config.yaml
intermediate_size: 1280
norm: "layernorm"
rope_theta: 10000.0
rope_fraction: 1.0
tie_word_embeddings: true
init_std_qkv: 0.0255
init_std_o: 0.0
init_std_up: 0.0255
beta1: 0.9
schedule: "wsd"
batch_tokens: 131072
train_tokens: 899800000
MLP neurons of a small language model. Each row is named by its layer, matrix (up: input weights; down: output weights) and neuron, and shows model dimensions 128-223. Each number is 500 + 25 x the weight over its row's rms, rounded and kept within 0 to 999. Numbers have three digits each.
Before each neuron's rows, "fires on" lists the tokens most often at its 100 highest values on Wikipedia text that the model never trained on.

fires on: ",", "s", "\""
L18.up773:486525461486510470500471519515485504522484517476455445491523513474536451517533472470479468464497516515462505544488492512555470512491501472511517552490519523486427443515494470508500478504528489471494514483513496493513477496515533477488475476496558493495498486520501489497507509524502546518
L18.down773:480512511491500522528503523485483519528495501501471506532524494424437493500523513500504501485508506493512468443513582500515512518512532500493471499463510501488517499456501492493484487462518501535473460478484511528516513530535488458537514499507480573474517461522535490548517515485504513518

fires on: "s", "t", "en", "y", "k", "ent"
L13.up1117:494507532475492492508501531520530513480487491471489499438437489486564489505539467488508521491456493452459496482495493494486465448541490491512505507500508522500501465495458468494543460471458518539522496506524485488473508458504550494531494502515543495513463491515483538485525518533483558482
L13.down1117:517502511505474472475510477510494541490492461504533540488507501441526507507497544470489493496480522564504520478480493532503491533523475530476495494486477517502459497523496495534530474546507489462483491495512489497496487486503521511471531502510527498474515487470536515487483495518507462509

fires on: " co", "n", "at", "ra", "s", "t"
L11.up1046:481538521510466496501536475562503502511464498473504504537448529495520524518505505484467505476531455488514545503488477492512477506512494483488505531473511536517457505490524520510524508515476492449505509507521482493517526483516492484513502500505514537509491559519474563531544490503454466463
L11.down1046:498552533515472538495524535523458526472516518475510457546522520520512528493542512501538486499461450506546502539503527541549504518485461462456531468525522484474509471477440456485514521485497489500533498498487516492491498458489458496488530536506524537498507520500492480487510494495507529487

fires on: " |", "am", "B", "ca", " /", ":"
L13.up846:499521462505487507476465455487482517495502474479455485512505486503526513517501449509481469493582446481508538500499463521469490506570462494497478512501509456449519511508538526535508486518491481502494514482522519526493493495458508489538523471503498514515463550481527516546472515516472485498
L13.down846:507521584504549484498520525480489510492478494494484513474525478494485481478532517536476507518496539502472484499481519463490502480524552493521518537475496519561521476489501518496466518475542515529492532477510508431503475497528486503511495462500489449540495475499464486468483498544554464506

fires on: " that", "th", ",", " be", " |"
L19.up483:551494504463486511517459481550545515493502487486489512477483518540531515490472527498543503475526480489471537492506484492486471493498475451550484515479513488492484471519452543522503488496499512492470481475496473492520492487490478511528507467495528482465457521515512554502499493487418450531
L19.down483:492550476540492520521499479512527492524518502479478509519519498514521486491501508508462474477511516504471508480543515495523476515504482487451518519472573526513527499465481533458548508512484481526503499496474479502499492516492530517534523499493474516520502456533485479482444519488534512481

fires on: " I", "–1", "y", "k", "ur"
L18.up252:536520516443495464565493497529476459531508524485516513484496516504552521443557484505517478449471497461526498501475476501491492485509475470499507533496473491529493466505459481504524489499482505497507541506504509475495494512482527497509489523507503507505466537463478517497508491525450516513
L18.down252:472512506532518498492492488487506525505482454533544513503522498523482535511539522537495496490524492483476486466491545493537462503515527454502495513509519485493545481505481516527499525554509465482523493545499532542522514521483483475496494520522545521477496541462505518510484467518521524536

fires on: "ical", "al", "===", "ho", "ative", "t"
L13.up975:428524510465528503499482455527495469518484527505490513527500478491514560526537541535516474496530477527460551506477495489505489494510464493510488479526487477511464485498513430487484505512488480480492540524530480496472514438471479469523543496503511539551511530494511514535525548532489506499
L13.down975:490469533509527520452487494547516475517506476508475523500527521544503508432506510541513538498518462473533503464481516531519532518509498562493510507490462497497473493478507494491449522514494454468525510502480515537487521509507493538562525525478464514506479477480504504502489488476518496495

fires on: "o", "p", "el", "do", "ul"
L10.up1210:484541495513527469506514506579498486464500494517503443515493488492512475481522416485493505517471480489521481495493486486509440477486555470465444484493513489513522521493459486500472477463472507475433500557493487545493495473531473477475500493498510480501524516487445496451534498524482469532
L10.down1210:522464511545483498499490489510471503493526494552525504505443478530516514521475478508490489536486491546508535493553522480471508495539534501452558507510498504483517506508467497493502504517485468478477520512510512490486513471440525461503494473486433490523521538496542483493484483508453490493

fires on: " of", "ea", "a", ";", " =", "li"
L10.up220:470484510481483485474462455502506474527519516491522495482507508528522488497497466554523510520500508466478498479508506498515526501538483460497461560457479469514530487491486448487491498540507550499506517488514508518531495479468531484512516489430535479514478552473494465453488515532475467547
L10.down220:530501451518572500504527520494457505468460521496472487553479509501489527499491517507515519490511503503496498499514489461501523515463472497515468501546485509490519549441500486513499482480521506482495482514507512504492510494535535491485509527510494453515476464517483519499500504486506504528

fires on: "wi", "gi", ";", "ju", " se", "hu"
L19.up545:479547495494503494494486521509491486494470540486499515495493475516558487501466484477517512505523520453486506481466480478523522500549445475531475511458541499509522524500524441483491513555492519504462534509499468493479494462528575494589493466513497495487477535539464498544472438505487490534
L19.down545:511515492572552474486480507465503501528504462444451498488490500495543519520536551507539481525512517496488500500508490482501485468508513484519497458496527501531509488476488484487499503529547491520495425456488513506514502532507502502526499511540529506505536510520492468484508517532494513504

fires on: "==", ":", " /", "udi"
L13.up725:479543460518490517491497455522528473515474528460514517517474511508499527452467462480475497480556509490519536521520484506580526505530501492539509504508472492490467511474452495520475512510527474432508533493484494548516491494500530446477542499485503489466496505504529520488488506550505532474
L13.down725:495500523552492498514486495549498486493527496480519498481471470511504505468494465493495487461466526496496497468477524496485519521506493482477440481493458464478486513470524520509490509489465544478528497517492532499514521503501550494483504494511536510476486488489518511531471527501491495510

fires on: " pro", "li", "ur", "ro", "in"
L18.up878:554502520493491473473469476526512470472481532490530483508527501510500495522547428554519480480526472538530450474468480501522506492513508498502505491466533482484513540496470471480454487507421518455458491542504477506512525502514496500495492494497521482511477521454515510482478518526458498496
L18.down878:527505481532535533520524513513530430524467522479507485527491520429488506470520465497509553518508525488478469497496493527500522506512529506509521475520524512501467495542507518481482531487553511461511548487501450542474560507497521527452544494494460515507539470518491456464482489502511488461

fires on: "al", "th", "il", "ge"
L10.up883:519503498477491507490511489526535497526509467508481539524508493509479518452507501500513500514554489516521490543502520483500537470506478523495482530519487458480523497511521501515487502466477526477466516516493498487491508449530525495543471494507469482507464554446488493484571482484488481513
L10.down883:484516456469503487522496467519472519510470511490494464533488452537481517533509491491535447521484516471498536506482472538527468507465522505481513471517486543499468466483449477480513471517487502479475505529496486494509537525533493538541497506473474488543486512479491495497487523543472506526

fires on: " Ar", "ar", "r", "ly", "ir", "ur"
L21.up36:497480503493504516519484466514477479496497505518480512505505492481518490506524486464489489517456500500504503523467483467472432536540509505478493531495495495509495545494501500478484470498486442501526492523520488493518521455485497525526481505481542507519497484492487505480531463547534478530
L21.down36:463482512516474496509523507522469496490519483525519519518521490493519481524503506518486493472519543484532562510517506540470493456492468483521485490482515451519497520503468495469509524522505510495465459531513515508494464487461541548505516503517472472535467489488528497477452491497476510490

fires on: "ro", "li", " di", "s", "o", "tro"
L21.up47:499522479478511427485485462508510484501492504489507490464496454503543491481541543542501499523543478526493514499467517510518514492506501492528499492470492495483484445491518488482475515531435522495459469514507508493523528497493545479512495509486480507500472567480512529500492525524454507500
L21.down47:521520489485475531517538485490556527525485525522514529500512493488509506496562505505520511537504504519496480527482454496512483480496488493495542481539542496458516489486480515474478463502496490506489478484470492495504561482457474510498513535505534463516500424478469520520519459516506498489

fires on: "us", " ", " the", ".", "\n"
L19.up371:486536517434490438504481502506501526537473500464490472491457472489512458505467493491474471475480511475442541518516565447539486493510509511497475485485480469517488449508489470504512484485472532468475542488527478533538497495491517493502521480444517529538490539492534528496458477494509472523
L19.down371:482538478481496458526454504516516477548465507472474516472481487487551497473502493515477464484523487483470521508500483474523469484516471499497483516475486505516486475498489457494507478528466554491496533515504470536516488487503536479534522472451505501546474513502515530507503487527478500514

fires on: " of", " Grand", ":", " Royal", " Pro"
L18.up713:495557454515505477517485445492445475522461512460517515531503486541517540510479516523478482468593476520492549488518499454533497515531538509485476513463467520471457501471536498521462510516490488485527520486530531521530475448493537505500517531486488514502474512481534493517503508535525498489
L18.down713:492475472547470509488520519501515523527533444500546499500542562480490502484537469463548474505492544495457486529503525494471474474476504498507504477500474494502512532458494490520499518531485490493467487512513464500489529478535517508502545503483476468471532522520505475490495480480494480486

fires on: "d", "re"
L18.up568:546497502515492474510483482519550495533499491516499506504514491510543510475514470552476532500479465536468497498502496474507514532490493495549510510531482501482467476492521521473533503520497503478475534524502480539555521442530514513466474448528536470509467526499528490535531496506482455498
L18.down568:499502491493467462524515493464496502538472508532503472494581495498500474492510458512472511543495519490469503506491518507507505545506455501519536506504515481478517459497499536494559504509508502558504496491447491493495470526510496481546535516457510489549537456485478463478513531497437479481

fires on: "-", "\n", "|"
L19.up306:467498506470469492531511489540514514527513514515470498468462498496520521497520468531496503458490487474478520491526535477534525468537462481481526495518456475470497478544497477446514491537495500477471521564538452502540482467476530462504522460481495509527479537543483459478468501526452500511
L19.down306:494555473493497455519465509542525488532471520495457533479501513523548516510531480515487487502493498478473529495493478477525510469527463490485472517460467507454499440497452488475525497522510490493499590534522489505526519514507509501563511475472508509538461556485491470468511482512460520516

fires on: "ed", "ated"
L19.up39:447501449505474495536481501511542539506450487500495451501517503532499532506523496507497480477461491490534547505532485468502524485537483506555493472500468519502507518531499495492448520505484514474453501494484507498527543517495481497498512529498481496567519501468473527531501524523479507536
L19.down39:500495466454471470497509498564468481503490504445494489528509524508520499504482522547506477505493527502501466490493504473432496495501482482503486476484529511511531516512528481447511449514526535495520462508482509476511521482479527508500513501506514466473490500498489515505471492499516500482

fires on: "s", "in", "g", "iv", "v"
L11.up599:458489521526492491542507503480486522492515496491477488485501507490506485493506454532515464516527515474483495549496474491527479453548455481480464512482499511536475464524452480502490519512469497491488503490499464508505495459448543473494508481454521527492514490458531486523541493508516443534
L11.down599:484531528439531516509506496529470504468477474509516525477439472516497517492511481441469513481492496512470463486508487488492489514471512510477548527481529515478504523494477489463466452477531464524512501500527473481529473513489542476512530521478505517520495486503470527461508519536453487535

fires on: "ro", "con", "ade", "ol", "ad", "ut"
L13.up245:494548541492465515502510469543516494522505485439520491461486513508545553531523487501486490519523502431481493482512490493510516482521482529531497508486500490466471462521507520465461490470448508479492480504495520539530501517504480489467471514525499547506512536511470491520522486505465541520
L13.down245:504436522491473530526484516457499486501500486502500444515487511488523491489476508532476472505535483464546523509514497488481504475508509522500476528463481497493478465521475483557504518485459524513513469546471469529523514516482520483505457513528553520503463507523491484503533500488469477465

fires on: " \"", "wi", " that", "\n", " Ch", "gi"
L19.up379:479509515461514463529503529536542511506453523443506486479468543530549521522469520467524510511490476508487502477508504477493491492499455483503498538464535536523482476497476515491503503560466500465504519511534465496535509493464492505516481483506484518502466525569450500493481444473447507542
L19.down379:474480472484508504481525483490516473499491505478502504503478471468511543502508487561479523525529499508480492479510474487558534515508534483529484503469487524528491570502485499474520519509507482487493488479468519521486522500496496477451484462525516524450475560497546527465501527504484505431

fires on: " had", " =", "ed", " 2016", " 2023"
L21.up527:529515450476468479485510513505538508487476534505502472482504503519494509479527494499508458491488468506501510545517497477485504471512480509500459486456513466459486519524497449490493546515501501469466516521487517519561527459477505529508505510501523529510488492487480497509494491508493497550
L21.down527:542482494511479532507535521514510549538501501504494480579472485514519477572489493535510481473551523516428518477494481523463467486481505490474512452552519520520500487531522527498491516529494516480537465492501514503507493471487520505457481480498499502513493505493495520537483489451504515478

fires on: "um", "u", "or", "al", "y", "hi"
L10.up104:514515455508498503546473487474454488541490498485487477509466524510518541535531492496488494481526545498521518539489513474493463447511528478562556485496516468524454511489473516515486507486493530529478492470517494518499507523473517514475537465517482491498486488486522481525514499487478475494
L10.down104:496498515486445518509501489522471519562507505508514492508478509491483473478502447523461524542466504492506493466495512492552522522505492502493486525504505466527492504484480521502482527493523499471493516476484489477508522451507469477477504526456491477497468515508452438490546535520505472497

fires on: "ist", "ver", "one", "ff", "old", "ent"
L11.up790:479511477528504458504454520438488504502477544499468538509523460506497534536542501494485505485531524492522500540508475450531484483482489464537522509466511533491499464488469487541540460501466479538539509483491478510521467516484486528507554481499524488498463482511498502451501509538495486490
L11.down790:524463496473483497523510497511478513507493494522543497569482492511484484520465490454453450519472493500508479494482492480475498494455503495429480470523492519514466493514490523493482543509494495500481532512459544547512555513485502558467515509519518538541516526506428505478505499497485456510

fires on: " pro", "ro", " was", "w", "per", "le"
L10.up91:533509474464515493517449471510553486466468520492497500452497470486528501480472470540499489501540485500509514528469490474495490522557507505515503528493495449505527513578492505459478450513485531548488519509484484514521509527537464515514480483505506526473473532500500487507513524491511517561
L10.down91:488431485529533507533533530527502500538515478510519504479551522431480500523534499479466545498520481525506491503537496486503505504474493487473464505538509550481460498463501486494516499499528488473484535523482454489494469473453524485503519522425475546512514522483559466547516522526526498502

fires on: " and", " or", ",", "on"
L21.up823:545527489476507475482535487528494471540507501500512483465481556490511544479518470508480504511510443458523499492515481468539534529511462448483487522523510493504538480514499452475534479465503488515505520508489475532549490494508522467513498501480489489490468518497487509520468500540483527518
L21.down823:488485490516500523475491499474523495500504515551519486463428460478471521497516501515523500504488528526519463509540509510479507487519529509544509479464479471473494515487519496458446514523481499491519463546487453533524499490474535504518495545505517523439477488499525452532521470496548480522

fires on: ",", " and", " (", "y"
L18.up346:482510496500493513486511512496510499509462497519512496508512505485537517454504483562518466510525493523505524526461496460512480510514518479530524537467508522473526513519524454517509499441478547473532510460487471499495485507503482516539486472489501521472459517496523479492534514537462513513
L18.down346:514549481490519500470525488496494523497459529469500513521474534495469505462503505520549522508474504529517476468516515475485501520535503523483480521471511476508516492493476511512489495454449468466496500542503500449486561530516499455523518518514483480512521501524506475522475472516515518497

fires on: "al", "er", "ic", "ical", "ar"
L19.up1123:519469525484468489489478488538502477545516523483494560485510493492487478524531504525520542489490496492477514527471494489504476488493500521507466514500510481471498475469519489489522467487492457480481533474540492468538567419523487503499524511480475504522507479489461518495520541505502500490
L19.down1123:495486470517504504476491488501529503544507440500531520480478534492488529470524493510509509491527483512515484490529583533526531475543528483522513510528452492492500472475480521567456491457491502439480524502497529499477545516548456511470514517511514458463495485482509523485483509448546510504

fires on: "us", "S", "s", "ough", "E"
L11.up200:467491501477505431495533482514463482483499542493431506512504559495521504496492524513509482508518504454482565537506508472540490503562492512560548471513523491513491491497472504495491484537488495507513481528531478531506479512475464491552519502478481475536471493512526475510475515480468488505
L11.down200:545499484489498503503497506520527566526516477534515514512472467512495512506481518534534516489490515452460481483495504472496499548471508504501450474494490529517545482478509504481474509485466516544485527512471498491541510507517444527488493484506546509481499540467452489498493523502499518544

fires on: "ra", "fe", "r", " Dr", "ho", "t"
L13.up165:454517494487475506521511522530508537475464472491465490532495494523513506516541510478480518512505488496509533478484491487505489471511489530502478476504505535524493470471526486466550471570512507481461541513472511490480516483474528495521485490500506541507491538519456522476536492521437490505
L13.down165:488506519496531517543512459509474542537496502490504481500510496528488521503450497478560452499470501476485502494549506504504490523519515482522558504474502411522520454535496504503502515430536444454514503513507529504470479496481461453511508493509499492502545480505505504559491509544489480475

fires on: " of", ":", " by", " /", "f", "N"
L13.up610:528506480491513484476472497521503509537471520449486579504539484468489507502471511554485467480516474465490512493506476517503469468528522472517484514446494523449523518511512521543510490469479498483492497480509508507479500484472507465467481488449540534490469474513505493488527496520489457521
L13.down610:516463533534512503494545491484524534497520488508501486441449521493434504514470497519503512500457534512494459464510550520540512490530519507517527492476526469492471518461497471480491527454503480537480489485522524532480500504493514495511502491444530478512508512497477485521469505512485495496

fires on: " of", ";", " |", " is", "A", "ar"
L19.up1060:505548491491467445494460471504471493500510508438532476491490464515496475526533470519509513476488526483543483513505481523527525485538498468486488520463529482502512480456497465472486481545523533523518538463543499527517458466469528487523507534476495509553499497510504484499491486474506503519
L19.down1060:484448530503530516470476521489548489479464482491496517485536502518505480510508429459504477512521481478479521507477463487505523514499478510520537559505467489539451494513519527465511510502555490547519523529532524519504527496561517470510516525448542493506511487504472527501474498489538497503

fires on: "re", "ver", "um", "ze", "one"
L13.up522:533525441498506503507469499513505500540456498521475493509530500533484526516474491573489523495514504471487465544486501495504485512529495469529507483507492470498488479544463479472486519462514527485507466507478457483515525531514502509499491487493521468497492471500497519530510527517525489484
L13.down522:495466541489496487522482496473492519493508517540485490509529473479519493469465500468451484560476463545514465492491482513518481460579484515480479519510480509523525511504530502514466501540509532493458492515480550476507533471513522528491522446471508506560505525493468493501566548537478475499

fires on: " no", " so", " bo", "ic", "o", " every"
L13.up1056:539522465499498481510514492519517482491472509498500502513498509483523549471515455489478437500519453494503531499485487432487478501502481508507495478467508479481514466488494459484508425442503549527485496495526474489469507494548504510514464487484512494474513465484458545522520520534504485518
L13.down1056:471486487515475505494495525564532515468492504480494532528552493493485443491498479508516536530520519513518502507459518489503491506486463517474532456483495524480543555495508494561526487456513516500517501469507511477526492522453499527487505509525470541475485517473478478506451536477512535483

fires on: "le", " di", "s", "c", "lo"
L13.up323:506510469523505465544520527468469494519506478514477507481514485489550483495516486531499442467543506488477514512531500440498501522518460481527483531526475499485451516524492527509486474487495496502494493525501517526501525515494511507503491504483509529508473489492526525484563514488475495505
L13.down323:511516490524504504505465474536536496489481522532525487499512508545489486416520512512505483493470512496474514505506466481552534518545494494493525479519492519472497517485541505472539523475481510456453505522497478460510555422511477492529441487446495451498501480447505486466480493530512489544

fires on: " attack", "tt", "pe", "all", " visit", "ce"
L10.up991:508511516490483500530507540465492527469500495469506480441445532431499517495522514496451515488493487484499542550477504495525494479500463501516520532490487518524476474489478518525494497541537526469504498480508512511526447533496551502470531496535505495511485489486516477502479451491486519479
L10.down991:445487502521534493523521526466506507510524513504509512467560522475501488490479466502501467457486492504431492493509520496535555567503542501503474509500487516502508454496504490484513510544513481507525498527473500487490494503428511496469507558466505526501487477513517472495530536521509500426

fires on: "s", "re", "d", "le", "ra", "les"
L11.up92:498501464529500463497481523505485492519491504505479509493547495452494468519522474530482484532576503459490503519472471480508475482484450506538469510501479492509491529512486526499493472528488551473479543502538483493456472479486520491588471483443529492532476482496477490479560462475532448533
L11.down92:511497506490549481504504492526455500453513517529498443523482524536497461495469481478535522489534510496471504518481502483550539506516480498473521512463527512544518531474459507518491489525518467517487491529507486516521490467486478477482522485485455486534539488484486525488520539490502505515

fires on: ".", "I", "co"
L18.up920:525473514462506476491503518518487512470469499491485461499451469471515554494521523525505498528495514436514520524492463476482512514474520501500475464525513480504507504532529513489489512491476533509492533492516503504528500504470518495523517508505528512522450537455509493485497507456499493488
L18.down920:512493504498513500473477495455469558523528572489447481471530489491483500481466484490525495508494471477494548498517560478508454501455477520501528475496504458546487470488536506481482496448505485518553488500506509476476482542524504513477465518535518493496500468514488482511525476513504463505

fires on: ":", "ba", " of", "a", " Michael", " /"
L13.up1173:483490459507465472466495469486483476521460532479449548512503500506512525504441495532487478480523471528492571504532507496531494510481515502516475519474528471495477493495502475514543508515508518461515511502529513531472461490446530472479508474485486538504482499487481493500500468544493484479
L13.down1173:537480532569523546469470498502521521449486469479528503531513470457514520508495509508495475525493562503497502485497547492529497477489515473533521510527484501517503509469525521471501548511492482490492507493493541498527496502501586494458473462478516464502496483491497501513534485521509471511

fires on: "y", "al", "ia", "ies", "s", "ive"
L11.up876:501548476537500466501489508464505530525514501511469483488455522515535538505507447522528475472506493516469505515503506509520502455468478473493473524486475468534430529496515503487534490468517562522477487496499489499493513482501483509504501447489464525489494491452516493510518535516470523476
L11.down876:505505516457478508520525490441523497487479531538524498454455546499443436516463478509525498538484494526522479537495528515488508508485501538459486488472490529510501474472469498478495512500469490471509483553547500474511505465522501556484490551480499501521495504516502473498475497502561509531

fires on: ",", " where", "-", " other", " (", " \""
L19.up397:503512460464515512498508483483524490547506523503500539512481536539495491470499500555466466470514511510466523516504522473502480488482503457485516531477497481493513487471509476518518485526487478479457528479510496485511484503511474494539499479490502512475464510517557456484498504565481478533
L19.down397:505502489528524475494498494505524485489481464474541530455459524478476470500469491517534517513518505478543478493492514480531522504516523503488477494472525519491470495491529467539495530492501454502500451440498502496489542546558518476501495513471510493465455474488474499471500539512567478482

fires on: "er", " no", "o", "el", "vi"
L13.up1218:476470480507510502493495464532540465540507508506509503463475496507512502477544469507498488508503503525512490485455464474518532527507485505489487483533537482528504511556494523437478467446481527540439489528506468518498545505527458535531523455486528526498503488466526485461495511508474512502
L13.down1218:490506479545506481462487519561468505499477541517534478502578494469542494487529504518503531507504471475523506491516537505492503505444492513499503506516481495517494546490469498488471515464504502510445547508481496503499510495493499579460485528528494470469472522516520495510461507497486490452

fires on: "r", "br", "n", "t", "fe", "s"
L13.up169:491481486489468531504502512526504487498512513512463498495521514531492482500482449490498513466496506475516528528477464484508474527488471487488529531528490533522470497492471480522539467520539500466494505505490527500503486517508513481542530435475525548493470506495505531514474510534455578530
L13.down169:500490468541518506520485498484480511517511492521541515485492516509517514510540467498536462511493556526509520522482574452491463528505514502475537486533476509482514486516510588491483483524511531504527469484471522533497490483486491488490495514503509489527563486506502476496518534495438467506

fires on: "s", ",", " and", "o"
L19.up622:534543481525477509465497518522476523534488498474480501482513510507523493476506477478516461514480464528494504509484486482508511502518513451523542507523487527513479490529504489477472481472481478466532520531506473498512500501528516451498509492517530491478467488513505491489507520468474515498
L19.down622:522527476517489509495545504529478500530499476473554480489454480466512498519529483473475496493518529547543493489515547565482466490524498495536468494466469494497501520542512478535525523502476518479467514500497479500519510450548494475492470517515487537433469498503491473529520508495473487481

fires on: " and", "-", ":", " st", " on", "n"
L19.up284:527512551496489525485480522496498546516492502515481465476486520555489489517510478465467468493520472475497513480521497497508510455482478511513476524449533512515480459488522488481513521519489515517507540482500502518523487543561536492516505525475497510511542474485567522523511535523501487485
L19.down284:512503546491480504509518474462451500496497499480528561539528517495498486410506544517515522522516530476539507483510469495548508517555511444501512516514509485524508513493497518500532476471496503494486467506476521487502507435466503511502501514473516537483487523491488472483508498506513482495

fires on: "\n", "-", "van", "tern", "op", "on"
L13.up642:472496500494505482531476476490523491564468494492487502471523538496519541461491502523508474479496496455469528509501468465501512504506506501535488500479502474512491427542486481466516522486454493492504496502497463468539543524495489422492508441508484517516517499482529499484532543506493517466
L13.down642:498501522508507498471480518507532496515486465487495499528467493498457534481539530498486512494516489524457466552489413494456498524496467509477524523534496454509503487506502507455500495492512504523479471452493496496486523505526499525528476511462507532469527519486482519515500479425469474548

fires on: "ic", "old", "d", "on", "en", "and"
L13.up760:514516486455528468511486515497529525498502503526516532518498520501513498478479463515471480486462508485449469556483443490582463512511483453488458560508501519502482529502499506471519471525511495510504507538504471518561529512490501488502498489482519508507522476474518487486570477526508505515
L13.down760:486504523540483505493446462504545512496500513514495494498584518511488466469513458530529513476496536509500480484496506475515490517533499482528539511537537511510484486507500468513531486528524511550529458522462485502489459485475508505487522504502563555515505484485473473480531539545463496540

fires on: "s", "y", " out", ".", "amp", "er"
L18.up316:480504497483477467542500520534527493486514527485504471508475509507526531482516487466487549442475506463484503517447487514500453488545506518558481513511485471501488471474462486504499506559527545510489468491513515512501492521494532490512516528483541513516443529501451512521519516479470504531
L18.down316:452482456520491497438498552521495503532465529512464500474510501486495499528522532478503495486504504479483495477483559503517454496488515510490486501502476495542506501484509565445488532521498514542589503498507513489502485544479507514503535515515504485520496475485443482512544519493465484560

fires on: "s", "in", "'", " based", "ti"
L10.up176:477497507526505468476505501498479540508503475517490484469508535491530480495475472593523505503506479482510513531513505493510497433495494466513527520417487525530553519513484494516505490506509493494505518505499489520477539516485561493465490498500514509493490494466538472479529531529492463516
L10.down176:457517490486500523525502518505507488513494503483472496527430490527467482513531503426513482489523554542483505507488436512475501530531488531542485494528497504483500510467509501531471492532513515514510455476482500453500468513455485491515513469492520488511525535516515515486499500483505489490

fires on: "d", "ed", "-", " and", " of"
L19.up488:470502523456472462518485532533546515510458486542522493528470464523508472479490494509486459450503476474488503525486498517524511496522506495491541505475529511495479436505505533477534478505484482499471483526517480478505548535480536526502505517503535547512482484507530525476519491512497498487
L19.down488:466529516524459475575502502507462560494446495517515503507498510498472509492551535510507500552493469516526501415529510468529489520497503496506450479484520506498457524493495483468516468493483474493457504499468487523485507495541471519500531510503511484499473532493483502505462548506484496523

fires on: " An", "s", "ar", "n", " Ar", "ri"
L13.up1249:458520489462485514497480477505483507524513489511416529536514448492521511521552487517470470460471515494478502497491484506481499481510495508448453503530495536482504523504469499465515535470516467514502506522517465508530495423554496479485478512514510505483474522482517508482509462502522490513
L13.down1249:475526494515494526502517521498478505488489470503497477505504478504505508509511548490536479487506471511510520535517625525471485506476486479487503478483499528467526507513513496474516457550467507425497432531538492485534489529468504504503516492532513499452552522475518462522466456497521483470

fires on: "ke", "tor", "ce", "ted", "tt", "king"
L11.up257:508509515458468491530486498514497502532507494474480521501496507466502521469505501469428503536515505476506493546511462474547498467511465483498513515486447506511456474526491474491537480531488485481525532501534488500513509540471536495508512474496539512521498482515506535530516497519470527512
L11.down257:446465484503496528534490482531496507473505503483517448513497513532515487481465503535478509498464515496488500520463536482511462509457519505441504494512517513487498501502521482521525508459451522486559524536487483481450498506495506474518520554435509492475482516541499442511501459526496480440

fires on: "\n", "th", " (", "re", ")", "-"
L13.up455:486465525526521545571422472489513494542493503495479499493536478490518565497551515509530492505549526463461519532495494472521458495572518517529516520487476457500496462501460490515502520497491497524485514494488497474488551537508493536511513476520477504480486593538529487481505530495494508477
L13.down455:453483507447493493473512464458565436493491489524518504523475457537497499482503516509471503510486493455458469539492421494508540496512474518499503489535506509515526518520542482501537481522499491515496516500507482542527494497497470472520510500482503492496506505544501482493453489495489466536

fires on: "-", "s", " ", "T", "an"
L18.up430:437519512509501489548432495477551507484435527509495491471506471490499514505520452454489505499502472504503489484504488460524505460541495489469513514445489505480495477479487513495492525482452547483501558515500512503539544537455521488500499469507478490518520510519478514478496487535516512469
L18.down430:461499476487486495507522485491557504508486510504472478510468503458534502531528489501471473513519531502550490509452503521508533459494484492479494461458482560505498461466501488460470469475435459516523570530519522510528527506505550501516466489506466526536481505480514487500480537528475519466

fires on: "av", "od", "unt", "-", "ir", "d"
L13.up1206:497485518526485501507489490519525507514504509526537486521466541555518475487543470527485517469473502486528512540479494470549481518518496463490510508480484482462493504490505507456502505484475515469411552522531498502533532492476514546490506464511529531560517501516509474504522470536453499512
L13.down1206:507505497474509483505528520473515478506461505537507527530516505527450437534462432482509510529514536511532484455484435540492521507450492504502487497524514523517484475545493499475522510478477511459501515509504509543533472484488516467532483491487495502534475486456489452508470526513520484491